python train.py --n_layer=15 --d_model=384 --n_head=9 --n_kv_head=9 --head_dim=64 --d_mlp=1024 --vocab_size=32000 --activation="geglu" --norm="rmsnorm" --norm_place="peri" --norm_eps=1e-05 --positions="rope" --rope_base=10000.0 --rope_fraction=1.0 --qk_norm=false --attn_scale=0.125 --bias="none" --tie_embeddings=true --parallel_block=false --extras=["capped logits"] --init="uniform" --init_std_qkv=0.0352 --init_std_o=0.00525 --init_std_up=0.0352 --init_std_down=0.00394 --optimizer="muon_variant" --lr=0.0054 --lr_mult_o=0.624 --beta1=0.9 --lr_head=0.0053 --warmup_steps=200 --schedule="wsd" --decay_fraction=0.902 --decay_shape="linear" --final_lr_fraction=0.05 --batch_tokens=[32768, 65536, 98304] --seq_len=1024 --doc_mask=false --train_tokens=523400000 --steps=8861 --dataset="wikipedia_en"
MLP neurons of a small language model. Each row is named by its layer, matrix (gate and up: input weights) and neuron, and shows model dimensions 176-239. Each number is 200 + 40 x the weight over its row's rms, rounded and kept within 0 to 999. A neuron's up and down rows have the sign that makes its largest values positive.
A block is one neuron, or neurons of one layer that tend to fire together. After each block is what it responds to, as a language model described it from the Wikipedia text at the highest values.

L9.gate171,187,258,242,203,188,187,228,213,213,247,124,220,241,197,178,230,157,195,212,285,255,191,178,230,179,115,184,227,203,235,173,206,229,184,243,192,276,171,118,260,202,168,295,160,181,241,224,245,245,153,208,224,266,208,146,218,230,274,193,219,214,219,161,180
L9.up171,195,123,188,142,203,217,246,181,222,210,184,156,232,216,221,187,125,219,205,196,178,170,186,159,224,186,182,235,113,210,162,185,197,223,245,261,206,213,197,190,160,139,191,198,195,225,198,212,194,193,222,254,232,197,173,236,187,250,191,188,216,282,192,193
L9.gate339,229,232,220,205,274,258,210,162,222,219,211,192,170,165,222,228,206,200,155,232,216,195,214,185,164,224,101,172,156,194,198,254,155,192,195,215,173,190,200,134,218,211,179,176,226,209,213,168,211,221,143,265,187,256,159,180,193,158,215,161,211,230,156,138
L9.up339,193,160,277,256,198,267,232,171,170,258,163,213,259,225,203,239,217,192,102,173,188,163,200,231,159,195,188,142,184,216,265,187,155,304,200,203,153,180,253,173,172,213,224,171,175,202,138,254,171,207,228,203,168,212,239,249,182,192,221,189,151,170,163,158
L9.gate525,217,192,177,183,212,275,184,140,226,217,305,163,239,146,134,194,167,285,259,206,261,94,165,259,179,153,185,179,218,231,153,267,120,262,196,217,271,240,143,168,179,227,208,175,197,256,202,136,255,223,191,236,189,233,297,195,187,176,145,213,242,185,209,172
L9.up525,256,234,267,208,243,174,192,193,179,181,173,146,249,149,140,195,143,179,174,181,178,217,178,274,213,180,194,206,207,233,219,160,140,276,241,257,152,216,166,182,202,218,187,184,191,216,160,177,175,191,180,162,214,232,128,248,199,174,267,187,153,160,203,171
L9.gate547,206,223,235,178,140,220,230,193,130,243,231,188,175,231,242,199,172,184,231,233,165,265,200,224,222,231,221,242,205,209,203,192,201,214,222,222,252,252,239,216,208,192,227,250,217,215,211,200,191,151,195,109,229,190,216,223,169,150,157,199,170,149,154,175
L9.up547,183,213,172,175,229,215,242,240,229,179,208,259,254,170,172,181,235,209,271,202,212,236,194,202,154,180,251,221,192,232,202,170,168,247,188,203,221,200,242,207,254,260,169,190,164,241,152,141,190,208,150,216,243,232,313,131,200,243,221,218,199,225,207,259
L9.gate642,131,236,291,216,147,177,138,204,183,181,194,191,216,224,208,240,120,181,227,172,178,238,199,243,189,221,255,250,204,279,203,207,138,169,166,174,200,274,224,86,172,172,254,255,215,268,182,199,191,183,182,194,208,250,237,222,193,192,230,175,229,143,158,198
L9.up642,212,259,150,198,204,194,208,202,197,235,222,232,202,233,171,213,126,171,218,247,261,220,259,179,190,184,214,192,222,211,286,243,166,216,202,186,200,217,134,185,124,228,187,220,205,203,260,131,239,198,156,234,193,201,250,237,162,284,187,169,199,173,194,174
L9.gate747,281,201,223,128,215,156,228,145,135,201,190,202,217,171,286,148,189,165,246,217,207,169,200,223,258,188,217,152,149,186,183,247,159,198,217,227,259,200,234,162,187,120,205,203,245,202,193,139,213,197,215,190,202,232,214,217,149,113,115,128,173,277,245,207
L9.up747,147,198,178,156,145,150,346,227,154,172,253,112,228,208,200,190,228,169,192,262,194,203,109,227,221,230,232,200,168,160,179,248,197,178,173,223,146,161,211,111,171,189,241,119,187,242,218,149,152,214,198,200,225,201,232,188,197,288,255,184,204,206,174,235
L9.gate775,249,175,188,200,242,168,177,221,214,174,195,189,239,181,153,229,213,154,233,188,208,299,197,164,277,257,233,212,255,206,256,234,158,162,166,170,174,208,224,188,181,210,126,178,163,209,144,237,183,193,227,212,156,197,226,193,149,214,237,155,188,149,61,207
L9.up775,200,127,219,210,172,179,187,217,202,203,162,206,199,218,142,224,179,255,293,265,214,274,194,244,188,205,200,195,198,167,185,272,218,134,179,174,121,208,246,162,184,217,238,164,178,190,113,293,276,133,225,241,154,228,186,234,144,204,225,211,223,105,111,228
L9.gate792,149,183,195,138,190,301,282,141,194,181,232,183,248,217,152,235,146,172,282,230,149,246,208,211,212,234,229,235,138,174,191,161,184,166,224,226,218,203,232,155,240,166,245,102,150,202,244,217,145,157,213,130,223,162,230,212,213,216,203,240,167,213,180,226
L9.up792,203,196,209,148,210,155,253,176,152,271,319,181,242,185,233,235,182,167,222,150,134,204,134,247,224,234,207,163,255,122,181,146,204,121,236,251,213,161,199,285,208,201,237,168,205,230,274,226,148,185,150,191,200,251,145,243,181,134,213,206,174,232,191,153
Description: Surname after first name

L11.gate979,168,241,223,189,169,176,182,134,186,194,218,191,169,229,173,200,256,185,219,212,220,227,178,219,239,218,182,147,239,216,255,153,206,158,256,198,198,193,157,140,247,214,202,160,229,199,189,212,178,86,240,152,136,258,284,162,185,181,211,205,142,298,276,151
L11.up979,155,263,225,183,207,152,250,252,200,159,235,275,223,220,170,251,210,307,188,129,235,284,227,200,236,246,196,225,237,168,232,180,222,218,220,241,244,206,230,110,259,189,176,179,283,206,179,219,216,149,172,149,153,92,240,157,230,174,159,180,139,244,224,148
Description: Accidents and natural disasters

L11.gate733,219,250,185,208,150,220,196,191,156,147,266,225,251,176,143,188,185,192,179,242,241,186,161,224,223,192,223,179,190,160,173,173,167,231,204,205,201,167,126,177,206,165,203,167,174,289,132,169,196,84,248,121,157,195,204,202,199,152,174,191,143,158,179,234
L11.up733,206,184,194,212,299,154,171,210,152,180,214,150,200,194,150,205,191,257,187,143,192,206,179,190,159,171,120,215,288,215,165,223,258,172,241,212,177,182,252,201,150,191,214,221,100,108,304,199,144,207,211,246,213,165,170,245,108,209,190,217,142,200,162,179
Description: Surnames after given names

L8.gate61,155,210,167,185,264,289,137,193,226,241,149,224,191,275,148,199,245,188,224,154,184,256,211,166,140,233,184,186,264,219,183,207,187,229,258,146,257,183,189,210,238,177,197,249,202,210,208,219,178,170,181,252,214,249,165,136,169,199,200,284,179,233,195,282
L8.up61,159,159,204,188,217,285,123,193,192,201,232,198,230,209,188,213,239,184,160,115,200,218,202,230,196,215,136,243,172,88,243,220,178,167,244,217,209,163,163,174,162,246,242,236,191,230,263,180,199,141,196,191,170,258,222,161,196,241,160,253,250,176,197,276
L8.gate154,145,201,172,222,196,184,224,254,196,206,183,222,202,211,221,264,187,162,194,171,193,217,209,219,222,210,171,150,147,199,209,221,250,245,210,184,197,182,199,170,189,199,267,204,200,234,169,233,191,204,164,246,204,208,113,260,152,179,226,152,172,199,175,220
L8.up154,222,162,169,176,205,180,263,240,195,193,168,215,252,246,178,206,146,171,297,256,200,212,241,238,248,228,243,164,179,164,211,233,191,190,245,178,245,130,133,218,115,169,240,179,239,197,273,133,188,135,219,188,163,167,138,195,193,207,160,270,207,241,158,229
L8.gate176,211,127,133,172,210,182,198,208,203,206,157,224,199,178,239,181,179,192,203,140,165,206,215,159,251,235,247,204,238,182,191,211,273,202,237,260,268,129,220,244,237,201,270,241,208,183,234,230,126,214,247,213,146,165,179,124,201,185,196,171,223,167,135,199
L8.up176,207,191,216,187,179,143,251,233,131,122,167,132,256,190,227,226,157,187,232,233,210,195,220,251,237,241,199,196,238,234,209,136,251,172,250,175,181,215,262,117,231,144,229,168,147,137,192,129,199,209,201,257,153,186,220,167,167,217,220,154,182,217,142,202
L8.gate223,164,293,218,276,232,162,143,172,223,228,181,240,204,169,168,213,144,266,179,195,204,199,187,148,222,239,188,160,246,222,199,109,193,178,198,229,281,148,179,298,280,249,194,200,217,228,180,230,215,91,179,252,233,207,182,108,190,264,171,252,237,216,320,264
L8.up223,196,164,191,226,233,228,201,212,179,174,272,146,190,192,235,228,126,157,199,225,173,172,200,151,208,134,186,124,264,203,229,131,249,256,133,236,223,261,215,233,236,205,233,237,249,193,205,204,169,217,190,203,131,186,171,124,199,251,278,207,223,267,231,173
L8.gate254,121,145,162,238,251,189,152,210,271,237,212,203,222,166,221,130,223,222,249,233,167,204,157,209,179,221,223,141,233,211,221,193,197,196,221,237,150,196,234,156,245,244,185,209,243,156,210,173,199,161,239,242,207,230,131,197,226,157,217,210,203,256,186,154
L8.up254,167,216,135,237,225,221,145,199,215,138,108,234,223,232,219,206,165,243,212,225,224,182,207,144,146,213,257,289,255,155,182,204,152,250,181,208,183,142,283,230,229,144,173,208,221,211,188,132,183,194,309,170,127,241,179,181,215,271,250,177,189,264,196,153
L8.gate330,164,177,226,174,195,85,193,242,163,169,222,183,171,274,230,192,251,208,277,114,222,190,214,227,206,250,216,238,315,220,166,197,203,127,220,211,268,180,170,142,191,194,197,209,200,170,213,209,216,198,247,209,175,214,187,135,163,160,249,213,224,213,289,266
L8.up330,225,188,191,188,194,168,208,247,229,232,202,155,273,250,181,143,100,189,191,168,245,163,208,175,209,227,252,154,246,247,204,144,318,162,179,221,232,231,236,171,173,217,176,181,163,216,296,171,221,193,162,148,185,136,297,176,178,198,228,156,258,278,193,245
L8.gate526,211,201,224,290,221,207,116,251,164,148,188,243,205,212,216,198,192,203,192,207,178,188,238,227,228,230,236,162,190,111,199,215,233,233,260,207,240,218,171,172,212,133,190,210,186,228,182,114,202,222,225,189,206,202,254,194,219,183,196,190,145,215,243,238
L8.up526,153,226,175,262,238,221,144,186,219,197,160,191,146,233,264,114,217,134,140,228,133,186,245,275,161,262,115,245,200,244,230,220,251,153,196,209,216,229,270,205,240,209,187,209,172,212,202,142,247,189,161,167,254,235,204,182,208,221,208,232,176,175,245,121
L8.gate774,206,178,197,202,220,183,225,215,231,184,90,224,196,230,206,185,192,285,181,141,226,145,254,206,278,227,177,207,277,196,159,218,162,242,224,218,201,115,215,208,159,292,255,171,123,198,230,164,247,138,160,204,153,205,169,108,196,243,196,216,280,202,186,195
L8.up774,124,124,208,184,258,187,217,170,116,101,207,168,213,197,121,154,171,239,220,247,193,233,195,238,189,207,175,225,188,197,243,176,228,157,215,153,196,178,242,217,152,198,152,236,151,209,178,211,244,240,154,237,158,243,206,217,237,292,185,178,161,159,273,129
Description: Abstract process nouns

L8.gate233,255,216,222,201,161,202,188,111,189,234,212,199,229,180,195,251,149,160,208,214,183,154,184,222,214,186,152,137,147,221,196,150,247,209,209,105,123,248,136,197,268,147,197,192,226,191,192,170,257,161,229,227,184,195,231,256,217,232,199,234,251,179,143,208
L8.up233,243,170,177,210,177,187,142,204,220,168,206,180,253,185,238,223,136,160,231,244,230,287,187,199,150,127,257,215,138,183,159,200,189,236,232,153,119,203,211,143,222,193,258,126,233,168,196,169,228,255,206,152,184,193,214,263,253,169,185,206,160,152,132,159
L8.gate341,225,243,168,169,211,156,217,170,214,217,140,210,200,206,170,187,207,172,182,285,234,245,169,202,233,240,193,130,250,178,199,218,242,202,221,198,123,180,176,166,208,210,188,208,287,214,199,213,184,178,209,234,249,198,203,178,221,176,178,197,256,240,188,162
L8.up341,225,236,183,197,177,188,208,209,122,158,183,212,223,165,216,229,212,241,147,248,190,210,183,189,166,239,205,165,153,225,123,246,153,284,183,282,188,220,152,251,212,137,163,154,285,251,217,150,124,161,257,247,233,155,189,192,245,155,156,221,143,213,226,192
L8.gate400,198,204,199,216,181,229,187,236,221,127,234,204,226,222,161,231,174,217,218,177,190,214,180,154,180,236,179,265,267,171,197,254,261,204,234,247,202,225,241,162,227,223,170,204,222,194,204,207,208,270,237,187,167,284,138,196,186,172,238,145,204,172,238,195
L8.up400,152,166,212,160,191,289,215,215,187,210,219,246,233,174,209,270,151,234,268,213,223,159,171,164,263,284,193,190,187,165,193,184,248,242,186,190,218,218,192,177,222,204,153,190,251,187,182,293,134,208,271,105,172,224,230,192,200,176,238,251,232,229,176,196
L8.gate434,263,172,191,187,258,223,277,187,185,244,180,189,232,148,238,262,109,144,210,234,222,136,170,177,122,190,139,248,195,224,174,193,166,243,183,155,185,165,185,192,206,193,159,186,215,148,205,232,128,168,211,205,175,269,204,265,197,116,276,231,204,157,157,173
L8.up434,234,134,226,196,143,158,280,231,190,242,227,127,237,124,198,149,189,200,206,221,132,201,256,217,212,190,250,95,207,223,205,212,200,150,242,181,177,244,177,240,152,207,190,130,208,192,163,198,275,248,207,212,114,277,200,186,230,125,200,176,126,171,180,193
L8.gate495,186,173,252,204,213,217,249,218,202,241,152,163,183,188,317,252,155,199,268,253,213,214,178,245,166,171,167,153,60,260,217,262,195,180,198,197,113,204,219,198,214,192,144,229,220,178,258,174,226,205,190,117,201,216,213,189,175,161,200,247,319,190,112,239
L8.up495,213,251,260,198,213,182,199,174,187,186,166,198,226,262,203,296,205,144,228,224,157,222,143,210,220,264,209,95,130,236,175,222,163,273,221,186,211,244,188,187,191,234,149,234,167,198,182,153,256,218,246,186,190,236,229,178,126,234,244,268,269,182,152,230
L8.gate528,246,208,173,220,186,175,196,239,225,257,220,160,194,189,182,160,221,155,212,179,189,233,277,171,195,229,191,246,184,221,208,291,230,189,179,161,182,172,193,144,180,278,112,190,210,78,274,204,222,200,182,241,220,231,245,192,167,185,202,171,249,211,143,231
L8.up528,167,229,170,206,210,151,183,180,208,273,172,216,236,152,187,128,207,240,222,157,195,194,156,274,235,270,182,290,229,223,245,116,219,277,234,156,238,219,192,207,152,205,194,127,172,153,209,183,112,196,192,222,168,108,199,292,192,143,207,148,191,162,181,223
L8.gate641,241,223,172,137,297,200,272,246,229,168,266,203,225,243,180,163,189,266,171,197,147,194,246,194,210,144,240,194,118,218,196,211,178,160,156,165,223,209,213,286,162,203,152,193,185,228,161,214,176,77,197,231,173,193,234,212,182,197,216,226,173,255,120,252
L8.up641,239,168,251,193,205,179,256,162,267,178,204,183,240,193,195,179,217,195,182,181,231,215,271,221,235,168,291,213,251,232,181,212,161,225,193,157,210,176,157,151,198,152,264,195,205,233,210,235,226,228,220,241,138,207,204,185,196,215,211,216,265,247,240,152
L8.gate840,218,236,143,195,241,137,176,193,240,250,207,237,228,194,161,153,189,156,172,244,140,243,136,186,148,231,185,234,194,160,185,214,176,223,135,233,210,176,269,152,281,170,208,183,165,251,163,90,153,212,182,208,242,222,221,224,190,198,162,168,133,85,208,144
L8.up840,150,158,157,162,262,242,182,235,220,165,195,216,210,152,157,241,159,205,182,252,291,197,176,136,178,218,180,209,232,218,177,186,183,182,239,270,160,172,280,124,143,186,230,264,227,189,222,160,200,188,192,268,220,202,160,229,202,192,201,237,207,194,184,234
Description: Personal surnames

L9.gate29,191,143,174,180,249,125,191,186,275,120,188,202,225,247,175,327,181,319,203,148,195,226,249,177,232,215,237,214,266,137,168,163,223,160,119,157,227,224,143,222,270,199,257,192,190,272,272,250,263,161,204,218,120,146,167,205,168,242,131,228,147,124,240,152
L9.up29,165,158,242,173,178,229,248,265,168,197,247,173,120,173,283,236,196,191,233,215,173,220,153,181,221,280,198,243,294,201,169,214,246,100,156,197,160,185,250,211,163,188,143,205,257,259,259,205,236,137,207,199,202,212,159,183,222,152,142,201,114,190,264,193
L9.gate89,288,253,153,152,258,148,273,187,199,208,175,229,222,236,249,183,187,229,222,198,174,211,219,166,243,172,219,183,259,240,225,211,161,149,175,261,217,182,177,196,170,143,177,247,258,169,242,259,217,165,188,178,171,135,240,193,226,235,277,251,210,197,207,135
L9.up89,156,197,168,213,121,192,201,225,153,123,195,176,216,220,280,177,214,196,154,149,186,238,133,189,183,117,197,322,220,159,145,217,196,250,212,214,183,224,194,145,195,197,204,187,195,122,220,150,188,233,234,186,204,237,215,184,221,212,185,232,187,195,199,204
L9.gate363,149,123,235,112,197,140,201,154,208,191,153,233,184,294,296,216,154,279,252,112,238,256,130,240,279,119,242,219,250,175,212,177,271,212,246,265,233,193,165,158,202,274,161,228,207,244,207,203,175,220,183,190,229,192,170,171,127,225,205,149,229,171,192,239
L9.up363,161,225,170,147,249,217,156,242,257,256,139,164,199,215,242,187,227,262,237,226,241,236,242,183,208,175,157,199,179,200,211,162,250,224,182,201,261,247,218,226,136,205,169,172,159,220,191,196,249,163,156,123,225,195,212,174,141,204,228,174,196,198,247,169
L9.gate407,162,247,176,212,109,227,235,212,242,219,140,173,185,233,275,230,103,161,204,258,197,260,199,242,197,182,204,206,168,226,201,195,203,130,184,261,206,141,208,172,259,214,170,177,174,199,188,174,164,167,198,203,271,213,199,182,143,196,181,159,246,191,223,209
L9.up407,125,162,159,194,200,246,218,166,75,289,166,209,262,257,266,298,240,236,232,198,179,120,180,160,195,245,212,174,146,166,289,216,235,169,164,219,136,247,160,168,134,238,231,245,209,162,195,192,202,171,253,169,198,217,227,162,168,199,153,211,187,230,248,175
L9.gate527,222,138,150,237,207,166,193,235,200,181,216,163,187,239,186,275,205,218,238,188,242,130,239,213,144,170,246,222,214,199,154,184,230,249,175,192,227,173,233,148,201,195,208,257,188,86,207,178,235,216,193,202,203,234,244,231,163,191,199,359,206,199,175,247
L9.up527,251,113,138,173,170,221,292,154,227,91,214,225,149,255,204,255,173,256,181,185,203,134,161,253,66,202,256,204,201,275,166,147,231,179,247,225,193,224,277,208,218,126,223,188,140,144,283,281,150,178,211,169,216,133,220,268,153,286,188,230,199,197,167,160
L9.gate598,248,180,210,187,188,174,206,220,180,161,185,225,202,264,250,188,201,226,184,227,121,172,192,185,269,237,200,208,177,265,255,138,236,219,168,246,182,221,198,256,231,221,218,185,200,244,261,142,271,235,172,244,249,171,273,189,146,110,226,187,187,215,224,175
L9.up598,209,209,219,250,188,239,226,244,189,216,199,153,192,292,196,156,125,159,247,122,205,248,230,154,152,198,285,190,201,196,242,209,328,211,199,156,173,214,225,200,232,194,162,181,165,229,271,225,161,143,130,265,175,198,229,122,202,194,198,168,210,229,200,150
L9.gate728,163,164,175,213,158,281,139,270,169,133,182,193,205,183,199,215,188,247,202,254,217,227,242,191,210,146,232,230,235,206,181,214,201,149,290,211,212,280,179,236,207,210,184,155,240,236,205,124,99,128,232,165,219,214,178,257,200,249,150,232,166,185,196,211
L9.up728,151,164,219,178,218,222,228,223,223,237,153,219,259,229,148,200,164,227,188,217,180,153,270,247,153,173,170,239,233,272,199,178,273,132,224,206,143,305,160,196,170,144,175,172,241,241,204,254,137,145,306,193,257,235,244,213,179,225,246,191,209,232,192,270
L9.gate980,255,161,135,243,171,179,182,217,130,216,181,252,195,151,186,157,243,218,242,179,190,172,203,238,198,181,119,268,201,257,237,189,195,187,174,206,220,192,186,213,178,136,140,202,234,263,204,208,234,247,155,190,269,206,245,173,234,119,125,193,218,201,234,278
L9.up980,177,171,149,196,161,206,176,234,152,197,175,174,196,192,213,183,244,182,217,166,184,180,158,239,192,138,145,185,215,221,261,131,182,166,185,175,229,183,209,201,187,186,170,130,156,184,126,175,221,184,199,247,235,197,213,201,178,208,173,122,227,141,222,238
Description: Abstract action nouns